python train.py --n_kv_head=1 --head_dim=32 --activation="tanh_gelu" --bias="all" --init_std_up=0.0305 --optimizer="muon_variant" --lr_mult_down=2.0 --batch_tokens=32768 --dataset="wikipedia_en"
MLP neurons of a small language model. Each row is named by its layer, matrix (up: input weights) and neuron, and shows model dimensions 80-143. Each number is 200 + 20 x the weight over its row's rms, rounded and kept within 0 to 999.
After each neuron's rows, "fires on" lists the tokens most often at its 100 highest values on Wikipedia text that the model never trained on.

L3.up514,203,189,193,207,198,206,191,178,204,237,183,172,188,182,188,216,186,182,187,176,215,205,261,177,204,189,210,234,206,202,222,257,192,219,188,208,178,219,212,195,167,202,153,229,238,212,216,214,215,243,177,177,248,217,177,174,177,204,173,178,219,202,172,216
fires on: " the", " Le", "ital", "ference"

L7.up212,173,163,211,206,190,200,214,178,189,204,226,228,184,219,217,191,201,202,175,184,160,180,170,221,191,222,202,202,197,221,216,216,184,197,177,218,216,202,157,200,186,178,178,209,212,228,251,216,204,202,180,191,159,203,200,218,184,204,165,216,200,175,210,188
fires on: ".", " l", "'", ":", "-", "):"

L2.up371,205,189,199,231,219,214,213,204,173,185,181,221,143,209,197,196,217,205,197,196,193,201,184,207,161,196,213,209,220,179,169,217,222,208,193,222,168,186,151,197,166,204,205,220,215,201,235,169,213,180,208,193,210,196,204,191,200,171,190,172,199,204,208,193
fires on: "ad", "ed", "id", "ri", "th", "u"

L3.up168,215,204,214,227,175,177,214,219,177,230,188,187,207,218,198,219,208,220,210,173,216,200,208,200,220,187,173,214,204,211,195,180,214,174,234,186,188,186,242,162,187,192,186,155,208,222,157,219,221,191,208,206,168,183,207,188,197,179,174,206,143,181,183,191
fires on: ")", "le", " between", " L", "ical", " le"

L7.up518,187,195,183,213,206,192,200,194,183,184,148,188,175,208,211,197,206,216,206,193,199,207,168,213,182,195,178,215,219,203,215,206,227,193,194,169,235,200,208,194,197,169,194,215,211,184,194,230,194,211,194,200,203,202,222,234,218,184,161,196,197,198,190,183
fires on: "ast", "et", " K", "h", " mon", " Ant"

L3.up70,200,187,194,169,193,176,219,174,185,194,187,185,173,192,174,191,198,192,184,178,182,184,185,194,194,208,221,173,200,162,212,193,195,180,188,187,208,168,195,187,194,183,188,173,192,171,202,205,205,186,185,211,205,176,191,206,137,204,199,181,214,202,181,200
fires on: "′", "^{", "born", "ort", "iss"

L3.up295,208,187,211,196,200,209,212,195,219,230,213,191,216,186,219,201,209,204,197,168,181,200,231,175,206,164,243,198,200,191,208,191,206,216,199,261,192,215,201,189,188,228,229,205,208,161,221,191,210,228,188,219,169,181,188,200,168,202,196,233,192,198,175,199
fires on: "ed", "ted", "ided", "l", "ected"

L2.up545,174,191,212,238,187,177,211,207,173,207,216,195,209,213,175,197,204,230,176,205,158,181,243,198,213,217,193,186,205,186,198,205,194,193,193,217,199,195,181,199,210,177,172,211,190,210,241,187,176,180,206,219,190,188,162,229,173,194,193,229,192,174,198,225
fires on: " on", " |\n\n", "|", " •", " north", " and"

L3.up97,203,209,198,229,220,210,229,192,202,221,198,216,220,230,193,226,232,211,204,212,236,229,214,199,222,208,223,205,225,207,228,208,252,213,218,203,200,209,193,203,213,205,218,218,223,227,209,223,224,211,207,236,211,201,227,231,211,229,211,228,184,210,191,232
fires on: "le", "ology", "ure", "ite", "ature"

L7.up30,193,222,196,179,191,232,234,199,182,173,230,194,238,218,177,198,192,196,224,210,153,222,180,206,186,222,204,190,159,186,179,177,194,236,236,198,255,199,189,205,195,198,199,217,204,191,199,204,197,219,220,225,189,178,190,187,242,192,174,182,201,222,158,163
fires on: ":", "′", "est", "°", " ", " |"

L3.up76,156,205,179,200,186,183,223,163,208,178,212,216,228,206,202,185,193,184,140,208,200,194,180,198,221,210,175,191,193,176,190,233,217,193,223,198,186,191,253,209,205,176,226,211,208,194,221,218,200,194,208,204,212,209,193,226,171,199,230,191,200,232,222,189
fires on: " and", "ing", "ating", "ary", "ed", "."

L7.up240,179,178,207,221,173,204,227,217,163,231,214,180,184,218,188,210,212,188,199,192,178,218,211,201,200,228,213,199,188,191,214,211,211,171,229,192,216,218,166,214,187,191,213,162,220,218,255,227,216,187,177,217,181,183,215,214,207,178,173,191,191,196,204,196
fires on: ",", " =\n\n", "t", "ion", " L"

L3.up91,200,193,191,207,208,199,230,194,178,204,184,246,177,189,160,147,195,188,190,215,207,196,210,153,196,193,187,218,193,195,172,244,240,206,208,169,208,222,166,232,207,179,209,216,166,182,206,228,212,187,202,213,199,179,221,217,211,189,225,188,210,186,197,151
fires on: "s", "ed", "ing", "ms"

L3.up175,183,180,175,162,193,189,211,193,226,187,197,191,227,224,178,237,187,180,171,213,221,177,212,169,198,216,202,180,152,186,221,201,207,154,193,184,194,183,186,217,189,203,197,194,214,191,181,211,178,185,175,213,176,176,174,227,220,221,225,199,235,204,170,240
fires on: "ough", "att", "augh", " only", "nt", "t"

L7.up472,212,210,191,225,202,214,235,219,225,198,186,151,184,206,183,170,194,226,220,173,189,173,181,221,192,192,239,189,190,192,182,184,269,212,161,206,187,208,186,199,187,208,201,183,178,196,213,211,197,200,213,226,184,211,212,218,147,187,183,221,197,211,215,176
fires on: "0", "d", "le", "ed", "199", "it"

L7.up520,183,219,206,201,166,181,169,207,189,223,199,197,262,233,156,190,228,207,189,205,218,187,172,180,220,216,186,212,197,216,204,225,206,195,215,179,246,244,209,187,179,208,221,172,210,205,231,217,190,215,194,194,221,199,201,179,208,215,173,184,173,179,206,197
fires on: " =\n\n", ",", "n", " cont", " ===\n"

L7.up121,175,210,232,209,225,207,184,227,200,211,217,229,193,180,192,187,233,222,197,194,208,189,208,226,201,192,219,209,217,189,149,224,235,212,157,157,223,222,225,199,184,187,214,211,199,206,214,226,201,194,203,203,221,195,188,203,182,189,202,189,153,208,184,180
fires on: " and", "duc", "c"

L2.up199,214,193,196,194,222,234,198,191,234,226,201,215,133,207,199,205,228,194,202,202,194,195,232,221,201,216,236,216,220,178,189,224,202,216,203,208,203,204,200,191,160,188,224,213,224,208,223,205,192,206,228,185,203,209,210,245,171,166,194,162,183,225,180,194
fires on: "ed", "ent", "y", "ri", "ad", "in"

L2.up265,216,238,180,203,210,214,191,201,225,231,193,197,148,208,193,216,242,212,190,191,196,218,210,214,179,226,211,228,210,196,164,197,223,204,175,202,174,212,158,199,161,178,206,206,230,214,209,181,222,208,200,171,200,213,205,195,219,165,186,169,177,214,189,190
fires on: "el", "ad", "ent", "y", "ive", "ing"

L7.up335,188,212,193,195,185,224,208,158,210,199,179,208,172,195,215,178,184,189,169,190,192,231,201,243,198,182,204,212,193,178,215,190,195,228,177,213,190,232,232,156,194,217,199,204,230,248,230,167,183,192,200,183,210,195,215,204,205,201,192,159,171,168,226,178
fires on: " h", "ersonal", "m"

L7.up514,226,210,191,205,225,206,204,196,182,213,213,239,179,231,207,240,203,209,251,199,219,212,188,206,177,220,219,216,200,215,174,218,190,206,206,185,184,207,168,243,190,215,176,184,198,228,207,218,230,208,209,179,219,164,184,220,187,200,234,221,196,218,224,179
fires on: "m", "ys", "it", "i", " ("

L3.up555,213,187,198,225,246,213,197,185,200,205,214,223,183,174,189,203,197,202,200,222,223,181,203,213,220,185,180,206,216,169,184,229,199,261,218,222,234,212,220,167,198,182,216,213,193,166,220,223,227,200,200,210,198,185,193,166,183,170,200,211,175,219,187,175
fires on: "ed", "ved", "one", "ard", "le"

L3.up165,189,183,181,204,205,207,228,166,189,193,175,183,220,217,174,207,216,177,189,212,231,213,206,175,217,199,209,183,188,191,229,177,236,163,211,178,182,207,172,195,223,192,222,198,226,208,169,192,207,170,173,214,174,174,178,217,214,219,210,192,188,205,177,251
fires on: "ular", "earch", "ite", "ology", "ital", "ling"

L3.up289,181,171,200,218,209,193,234,153,183,193,169,165,230,221,175,207,235,194,174,180,207,216,227,188,201,189,183,204,224,191,216,195,237,185,223,167,203,202,219,202,218,178,217,179,216,209,152,191,191,227,192,214,202,181,181,205,205,209,180,201,198,207,165,270
fires on: " new", "orm", " form", " pro", "tern"

L2.up436,195,226,202,202,200,224,178,216,196,216,204,208,163,233,198,222,216,211,179,221,229,205,219,176,208,209,245,192,169,201,189,214,195,218,180,214,172,193,186,199,203,213,205,196,210,216,215,211,199,178,210,196,199,217,202,197,215,183,228,173,220,209,223,217
fires on: "ad", "ed", "ang", "ri", "iv", "i"

L3.up109,188,187,167,226,221,204,230,204,139,179,183,182,204,189,199,202,188,172,191,204,201,177,206,187,191,177,220,206,211,188,236,183,198,171,179,193,188,193,183,190,230,200,229,180,213,224,210,159,164,174,186,183,198,209,194,196,204,220,180,171,164,203,190,228
fires on: " g", "ad", "ital", "earch", "ody", "ollow"

L2.up382,164,196,190,180,228,209,214,184,218,205,222,191,237,196,221,224,203,169,221,199,173,232,205,219,192,236,233,193,220,186,230,220,191,206,229,193,197,222,178,177,215,163,215,191,205,172,223,227,166,243,163,190,203,168,164,196,185,196,223,183,206,222,219,193
fires on: " resp", " att", " on", " v", " met", "202"

L3.up358,210,214,209,221,203,191,212,182,177,229,205,213,227,219,197,204,199,214,209,190,211,171,220,159,216,205,222,151,204,190,191,242,209,190,223,250,219,239,226,187,192,188,224,175,192,200,174,185,207,225,210,190,180,184,206,221,193,179,195,195,171,186,204,162
fires on: "er", "or", "ers"

L7.up387,218,212,202,194,221,204,198,222,202,190,191,175,212,201,194,184,213,173,190,206,157,209,190,201,221,217,222,179,226,209,178,185,160,211,174,215,226,205,179,211,213,218,199,220,197,189,204,215,257,210,208,186,186,186,165,216,236,200,181,203,192,206,188,196
fires on: "ens", ":", "est", " Time", " m"

L3.up338,194,225,157,214,206,189,194,200,182,222,201,216,215,193,174,211,224,183,164,191,188,216,198,206,194,187,195,196,183,202,211,180,202,203,198,210,200,197,204,217,179,194,220,200,201,179,234,215,211,208,195,173,174,185,204,212,206,202,220,184,205,227,218,191
fires on: "ating", "ing", "ive", "age", "ross"

L3.up473,219,210,211,216,230,220,177,236,228,246,209,203,201,235,212,211,219,204,229,219,213,209,197,211,223,208,198,225,204,228,217,206,209,203,231,214,194,206,234,193,194,204,235,206,213,213,192,248,236,211,206,238,206,207,201,208,219,199,223,210,194,210,190,186
fires on: " pro", "el", " Pro", " by", "em", "ure"

L7.up135,211,163,196,212,179,164,203,172,199,194,194,198,217,184,159,206,188,208,183,199,182,204,210,213,240,177,228,183,216,202,196,159,194,221,198,205,198,220,220,183,210,182,182,230,198,179,181,199,204,232,188,163,246,193,179,170,234,199,217,198,192,230,173,184
fires on: "s", "ers", "w", "ri", "ed", "ay"

L3.up3,227,208,188,224,221,180,215,222,164,222,205,191,175,206,202,226,201,210,225,192,201,215,192,237,202,187,231,246,248,235,206,206,215,206,223,200,225,192,255,207,240,210,197,192,218,199,218,167,216,220,217,211,204,216,204,211,213,193,179,191,174,240,228,177
fires on: " be", "os", " Be", " do", " rest"

L3.up577,166,189,215,186,196,220,192,155,222,219,206,182,251,204,178,191,235,218,168,213,197,187,203,169,218,229,198,175,168,178,204,197,208,174,194,168,187,201,194,171,192,186,194,212,198,217,167,221,229,213,171,186,168,208,181,211,221,190,210,199,189,198,161,234
fires on: " comp", " dr", " sim", " pro", " rece"

L7.up467,197,181,197,207,189,174,235,231,227,229,187,197,186,210,189,218,212,211,197,204,215,176,214,210,195,216,176,234,201,156,200,202,151,196,179,210,175,210,215,226,195,177,179,223,178,187,234,203,202,220,192,194,251,197,194,177,225,197,209,188,176,220,215,156
fires on: "i", "em", "an", "C", "ran", "on"

L7.up398,188,204,172,204,181,231,178,203,230,205,183,205,249,183,198,173,206,226,182,219,195,220,208,209,210,180,171,168,216,253,180,210,194,238,170,178,217,193,222,165,155,154,218,176,198,206,190,207,190,182,202,204,165,214,214,201,218,188,178,199,197,202,186,165
fires on: "er", "or", "ist", "ician", "als"

L2.up527,237,202,190,198,204,238,186,213,224,221,201,202,150,225,213,213,207,184,177,193,203,209,204,208,209,229,231,209,202,188,184,217,193,237,214,204,195,208,210,199,167,180,192,208,216,205,237,200,208,207,229,199,227,184,222,212,188,184,200,164,199,219,184,187
fires on: "es", "ri", "el", "ar", "ad"

L3.up251,173,222,220,189,224,192,255,173,194,203,174,188,209,204,194,181,208,212,233,193,198,184,190,204,212,187,214,204,209,167,187,210,230,188,172,193,224,226,241,194,162,199,210,220,178,225,182,195,171,206,188,184,218,190,183,189,212,228,225,173,210,208,190,196
fires on: "er", "s", "ers", ".", "es", "um"

L3.up208,180,205,226,180,164,205,228,190,211,183,218,200,178,169,223,212,195,203,196,188,199,169,204,224,197,187,221,173,188,162,192,190,203,180,216,194,184,216,225,190,187,173,196,188,185,181,163,158,185,177,196,183,222,222,195,188,221,222,203,212,192,172,215,200
fires on: "."

L7.up452,189,208,205,202,214,196,217,216,203,193,193,217,224,195,197,178,224,230,231,192,205,174,217,211,217,188,182,252,197,165,203,228,203,186,198,203,197,218,194,189,173,199,186,215,180,219,197,203,227,167,176,174,194,217,216,215,193,202,188,152,175,195,182,170
fires on: "c", "re", "g", "v", "tain", "act"

L7.up260,221,175,197,207,212,195,197,207,186,252,196,191,220,202,187,205,226,183,215,238,218,157,179,206,195,157,205,214,218,196,212,185,234,167,190,191,204,194,206,216,176,197,211,214,232,216,195,229,191,189,223,225,191,180,205,185,201,216,214,181,198,191,197,196
fires on: "ro", "ur", "ed", " to", "on"

L3.up353,183,202,202,247,203,193,195,205,189,204,184,195,179,197,177,210,183,210,213,219,195,231,190,240,189,204,191,199,218,190,156,197,215,186,166,197,179,197,130,178,178,187,183,198,177,205,228,209,185,205,176,238,181,160,203,207,219,203,190,220,188,211,182,224
fires on: "ion"

L3.up193,182,194,180,200,238,205,231,197,191,164,187,202,192,232,222,188,234,220,177,200,178,197,184,214,179,190,211,218,238,218,175,233,216,212,182,191,213,156,195,198,202,190,183,179,211,189,216,191,209,179,185,207,175,142,196,204,182,177,201,173,222,212,222,179
fires on: " |", "ul", " /", " Res", " se", " Sc"

L2.up234,243,230,216,244,220,218,236,214,224,224,188,212,140,199,194,215,225,198,217,213,214,195,206,197,195,236,231,210,227,182,173,227,241,214,210,223,204,191,187,186,160,220,204,230,214,208,217,214,231,216,224,200,194,195,212,207,202,178,199,195,195,208,188,205
fires on: "r", "el", "ad", "le", "l", "ed"

L7.up408,210,230,182,201,221,198,232,193,186,228,225,216,205,198,196,217,203,196,233,225,191,195,201,191,226,173,227,193,196,227,175,226,214,238,195,223,177,184,230,208,186,200,208,172,199,217,209,191,186,197,191,225,194,201,157,207,209,205,214,216,175,228,199,198
fires on: "o", "es", "ed", "s", "i", " ("

L3.up501,196,202,184,157,195,192,195,203,238,211,198,213,162,208,185,202,202,193,202,191,194,180,192,200,197,208,226,205,217,178,205,217,218,192,193,192,202,192,211,219,180,172,174,198,189,168,209,254,228,223,213,215,221,187,196,221,158,183,190,192,220,199,190,153
fires on: "^{", "ut", "old", "′", "ak", "born"

L3.up427,204,190,202,218,221,201,197,204,164,244,206,193,203,213,188,232,218,228,221,204,172,219,218,215,204,205,230,207,234,208,240,211,192,198,208,200,257,178,251,197,225,209,220,189,229,210,188,161,201,217,200,254,203,215,199,218,211,228,184,200,216,227,193,189
fires on: "in", "ith", "ir", "ul", " All", " new"

L3.up234,170,173,186,170,188,198,218,224,180,227,193,209,203,186,204,197,166,212,186,201,203,192,243,206,199,211,166,185,221,233,213,193,174,189,179,195,240,236,177,184,204,197,199,174,195,170,185,223,196,214,186,173,205,194,162,208,212,202,172,187,245,221,198,210
fires on: " as", " |", "ar", "aving", "a"

L3.up316,240,196,211,205,197,169,221,226,202,219,176,180,187,225,189,223,181,195,218,181,216,221,203,231,240,194,192,233,207,215,222,197,248,202,234,211,207,212,220,219,214,207,182,173,239,183,198,202,224,197,216,228,201,205,206,213,230,174,200,191,234,223,219,216
fires on: "os", " from"

L2.up441,195,198,191,195,211,193,194,199,220,199,179,185,236,221,216,206,200,212,227,223,202,269,186,238,179,193,230,168,183,200,226,222,188,223,200,213,209,205,195,140,225,215,199,202,190,175,188,184,194,206,187,202,194,181,231,214,188,184,184,180,178,226,205,195
fires on: " per", " v", " met", " Born", " Ant"

L7.up285,200,203,195,208,231,189,187,185,222,165,219,160,187,202,221,217,188,207,212,193,177,175,228,172,220,217,219,179,207,196,152,206,187,207,161,218,208,175,178,196,185,177,201,208,176,215,216,197,205,191,190,203,165,216,226,209,115,209,209,217,226,193,216,176
fires on: "it", "ol", "ro", " No", " re", " o"

L3.up510,200,208,222,237,233,243,227,195,199,231,189,195,239,220,208,216,242,210,209,221,227,212,213,208,233,208,193,230,226,208,219,183,232,195,231,199,202,220,205,190,221,202,236,215,220,238,203,223,236,200,197,201,206,219,203,212,248,211,222,212,173,212,189,241
fires on: " pro", "tern", "le"

L3.up579,192,208,207,203,196,198,208,171,201,209,210,184,249,235,197,194,214,222,186,194,219,229,221,190,206,216,223,187,166,214,230,214,217,179,218,189,204,196,235,164,198,199,213,220,208,226,160,215,206,210,178,195,153,180,164,202,208,208,203,228,144,217,184,232
fires on: " pro", " th", "ital", "ody", " dr", " new"

L7.up543,187,189,213,180,208,202,188,225,211,217,206,208,206,200,190,205,218,206,230,199,197,195,160,187,218,201,195,154,210,183,208,183,199,200,186,235,204,159,195,205,202,202,234,204,217,218,226,231,214,219,165,186,155,185,187,204,148,218,158,190,254,232,210,216
fires on: "ut", "it", "z", "em", "ell"

L3.up261,197,190,203,234,197,206,214,183,182,227,186,181,238,221,177,207,228,218,189,211,231,197,219,177,236,197,172,189,194,184,213,173,221,168,201,190,208,214,187,155,196,212,229,194,212,231,173,214,213,169,187,205,174,201,190,211,228,213,197,207,176,203,164,237
fires on: "ite", "ital", " such", "ic", "ivers", "in"

L7.up394,183,207,213,201,221,172,185,190,237,141,195,201,211,193,168,207,207,140,226,209,202,187,195,220,158,225,205,202,200,197,214,209,196,204,201,205,184,204,215,205,208,212,201,218,231,223,212,198,155,175,190,164,200,158,219,215,200,211,172,176,161,183,199,220
fires on: "-", "v", " |", ":", "/", "ity"

L3.up599,206,223,203,216,200,206,206,205,223,234,226,203,247,217,197,238,228,245,189,229,222,211,231,187,210,234,223,214,190,209,215,232,212,195,207,205,202,187,232,165,187,203,213,212,205,239,194,243,206,242,191,198,172,205,211,231,206,219,202,239,150,201,189,230
fires on: " le", " Gre", " rece", " while", " dr", " g"

L3.up158,227,197,207,271,208,212,208,208,168,246,185,194,195,210,193,209,238,212,220,192,231,204,200,223,230,175,165,229,240,207,202,182,248,216,230,203,196,220,198,175,204,212,216,186,213,212,188,209,231,189,221,222,213,215,216,197,205,194,191,209,189,200,184,216
fires on: "le", "ite", "os", "is", " included"

L7.up427,188,231,203,192,197,209,185,222,210,201,204,218,216,200,197,209,178,209,189,206,217,213,220,163,214,193,199,212,174,171,235,186,186,209,223,194,216,221,173,221,194,188,206,182,180,199,182,190,226,200,214,181,184,187,199,225,172,206,194,197,190,180,203,193
fires on: " as", "ly", "ome", "t", " to", " of"

L3.up339,205,191,235,205,199,209,206,187,194,232,167,165,216,226,194,181,232,211,193,164,198,216,209,221,208,191,148,211,222,204,194,174,196,200,241,197,189,202,229,170,174,178,203,185,217,198,143,228,241,193,197,211,198,187,199,185,185,174,192,218,185,184,160,223
fires on: " co", " pro", "le", "tern", "er", " L"

L7.up219,222,181,164,226,211,204,209,185,179,173,173,167,221,219,227,192,199,200,173,219,201,224,197,196,193,201,219,186,202,211,191,208,228,190,173,191,185,229,200,168,199,169,219,198,215,167,187,219,204,182,174,216,213,215,207,201,191,206,190,217,194,183,215,188
fires on: " at", " Ant", "et", " J", " At", "ure"

L7.up367,203,233,195,197,206,192,208,218,212,218,172,210,201,191,205,182,232,207,225,217,183,199,197,213,219,188,239,209,205,164,192,229,230,221,209,161,206,175,199,169,183,193,148,245,210,191,216,156,158,193,213,203,198,176,163,148,172,224,198,196,162,234,186,211
fires on: " and", "th", "–", "ab", "it", "ly"

L2.up247,154,226,227,211,184,187,226,186,193,237,173,205,181,199,216,194,192,214,200,174,193,165,196,169,183,161,189,220,214,177,167,202,205,199,201,223,188,177,235,204,202,149,230,218,177,179,172,203,222,191,204,224,194,181,201,177,224,232,195,204,172,202,185,195
fires on: ".", ".\n\n"

L7.up190,179,224,199,236,200,242,195,208,183,195,195,194,187,183,218,187,207,198,192,182,168,219,208,202,213,200,238,174,199,195,200,227,172,179,195,219,176,187,193,248,166,184,231,239,175,223,216,198,206,212,169,180,204,173,184,196,210,205,183,220,216,216,206,182
fires on: "-", " R", " J", "il", " M", " Bro"

L7.up555,157,222,220,209,193,205,173,184,198,236,201,200,206,198,174,199,215,196,197,232,155,202,208,195,197,200,225,197,198,179,193,198,210,216,196,184,194,189,211,211,173,230,209,205,164,178,195,182,199,230,205,194,197,191,221,211,205,194,204,186,198,234,169,224
fires on: "t", " of", "ull", "ort"

L3.up356,215,177,211,225,199,203,217,173,176,211,192,182,193,221,196,201,214,208,194,185,171,232,208,224,207,207,216,182,235,194,223,195,222,201,236,189,248,204,259,214,207,203,219,202,231,183,160,189,227,212,203,226,199,204,205,194,203,188,195,207,241,232,192,198
fires on: "Y", " exp", "ul", "in", " form", "stit"

L3.up326,176,192,200,218,165,195,262,187,209,201,155,212,208,245,167,185,194,205,211,188,194,181,190,198,205,218,164,214,208,196,177,168,210,204,186,209,205,173,190,213,211,229,205,225,218,218,232,222,266,196,191,208,147,193,192,230,169,213,220,188,176,189,184,206
fires on: "it", "ut", "f", "pl", " man"

L7.up567,234,223,187,214,187,210,226,193,185,171,188,220,172,227,221,205,199,188,200,194,191,197,219,209,187,198,210,230,213,208,153,213,234,198,153,229,211,190,169,216,207,222,209,216,217,214,235,218,195,199,190,213,182,199,180,197,165,197,218,202,181,230,217,203
fires on: " t", " ", "et", "0"

L2.up117,195,179,220,149,193,219,178,220,205,191,187,211,248,219,221,196,194,226,197,218,213,199,206,235,218,167,213,190,197,248,208,184,143,197,192,205,225,232,189,201,233,214,215,167,204,201,194,209,208,178,205,187,175,201,193,207,149,205,200,199,211,164,212,189
fires on: " |", ",", " to", ";", " –", " as"

L7.up185,208,182,199,133,198,219,195,197,230,186,189,220,181,147,219,250,216,195,194,178,192,186,221,230,217,182,183,187,206,251,188,195,187,214,206,209,203,220,212,186,182,197,240,205,181,164,203,206,235,205,188,229,211,189,174,228,178,195,187,212,237,216,206,208
fires on: "ed", "ted", " the", "'", " Pol", "est"

L7.up396,219,242,234,216,225,195,225,200,170,232,221,193,205,207,178,177,197,230,175,174,182,203,214,202,212,220,211,197,208,191,207,226,262,185,206,187,200,244,183,205,194,196,181,189,213,161,223,194,208,169,210,244,185,203,182,197,208,224,188,189,179,208,204,174
fires on: " and", "ed", "ated"

L3.up323,205,185,203,197,197,188,228,225,176,212,199,184,185,211,180,240,170,190,192,196,202,201,217,215,238,190,187,193,176,166,220,195,192,194,189,173,213,195,188,190,193,222,191,164,210,199,181,185,193,170,209,230,167,227,180,217,211,195,190,183,180,217,189,204
fires on: "t", "199", "in"

L3.up20,196,232,204,199,212,199,213,219,197,247,179,197,236,177,169,184,221,209,193,197,212,184,204,162,168,196,218,185,173,163,201,183,237,204,190,200,192,193,192,190,193,210,184,199,188,194,195,209,213,196,216,211,210,190,247,215,213,209,220,205,200,204,198,178
fires on: " at", "ort", " New", ":", "t", " At"

L3.up329,167,178,184,223,230,181,201,188,168,189,191,211,202,190,214,191,178,199,219,215,192,199,203,240,183,182,167,205,229,201,226,206,171,186,182,215,211,247,169,200,198,166,185,202,195,177,179,174,190,194,207,190,183,185,167,204,179,194,199,190,213,200,158,210
fires on: "ion", "s", "h", "nd", "l"

L3.up631,220,177,212,176,197,182,220,178,195,180,191,202,206,182,189,195,212,209,230,190,242,180,198,160,213,171,207,201,219,185,224,196,191,187,189,210,233,239,198,188,192,183,227,213,183,186,201,188,187,166,251,194,162,194,185,177,217,198,159,214,199,199,205,254
fires on: "\n\n", "==\n", " ==\n", " ===\n", ":\n"

L2.up600,199,218,205,175,204,240,228,175,248,174,212,153,195,195,197,194,221,195,191,195,187,200,186,230,185,215,229,199,177,169,210,202,190,221,225,168,218,185,201,164,166,189,192,254,223,201,237,205,188,197,184,198,187,203,216,219,192,195,196,209,170,202,189,176
fires on: "ational", "ical", "ersonal", "ious", "rent", " American"

L7.up205,199,223,160,196,181,186,215,215,198,191,173,140,209,163,236,184,197,203,185,210,189,225,226,175,218,253,223,218,222,219,215,238,198,177,183,221,205,192,209,204,176,191,185,209,224,191,202,182,200,235,169,203,228,184,205,207,214,188,220,206,237,220,188,159
fires on: " K", " M", " la", " J", " Je", " B"

L2.up135,220,219,177,225,194,170,219,198,221,211,191,223,191,210,183,166,181,199,194,229,234,211,215,179,201,219,199,175,240,193,181,224,198,192,229,212,209,227,182,183,223,218,200,239,193,206,214,200,194,184,193,214,229,194,171,208,209,227,186,190,216,175,216,203
fires on: " km", " −", " were", " had", " +"

L3.up330,225,191,212,187,193,164,204,196,201,210,186,174,165,212,184,220,201,188,209,170,169,215,183,235,215,189,184,233,197,211,198,183,225,198,237,202,187,192,224,204,189,174,165,172,220,154,186,192,215,216,207,222,203,197,206,194,182,140,188,200,208,218,203,180
fires on: "os", "aint", " Be", " from", "6", " remain"

L3.up351,175,224,177,213,202,210,214,184,243,216,202,218,213,218,209,215,199,215,197,208,205,186,177,207,190,192,189,192,176,199,206,222,220,231,182,219,197,204,218,193,230,192,161,168,193,227,210,207,203,199,215,185,224,215,201,193,184,217,193,183,199,188,193,180
fires on: "==", ".", "):", " (", " in"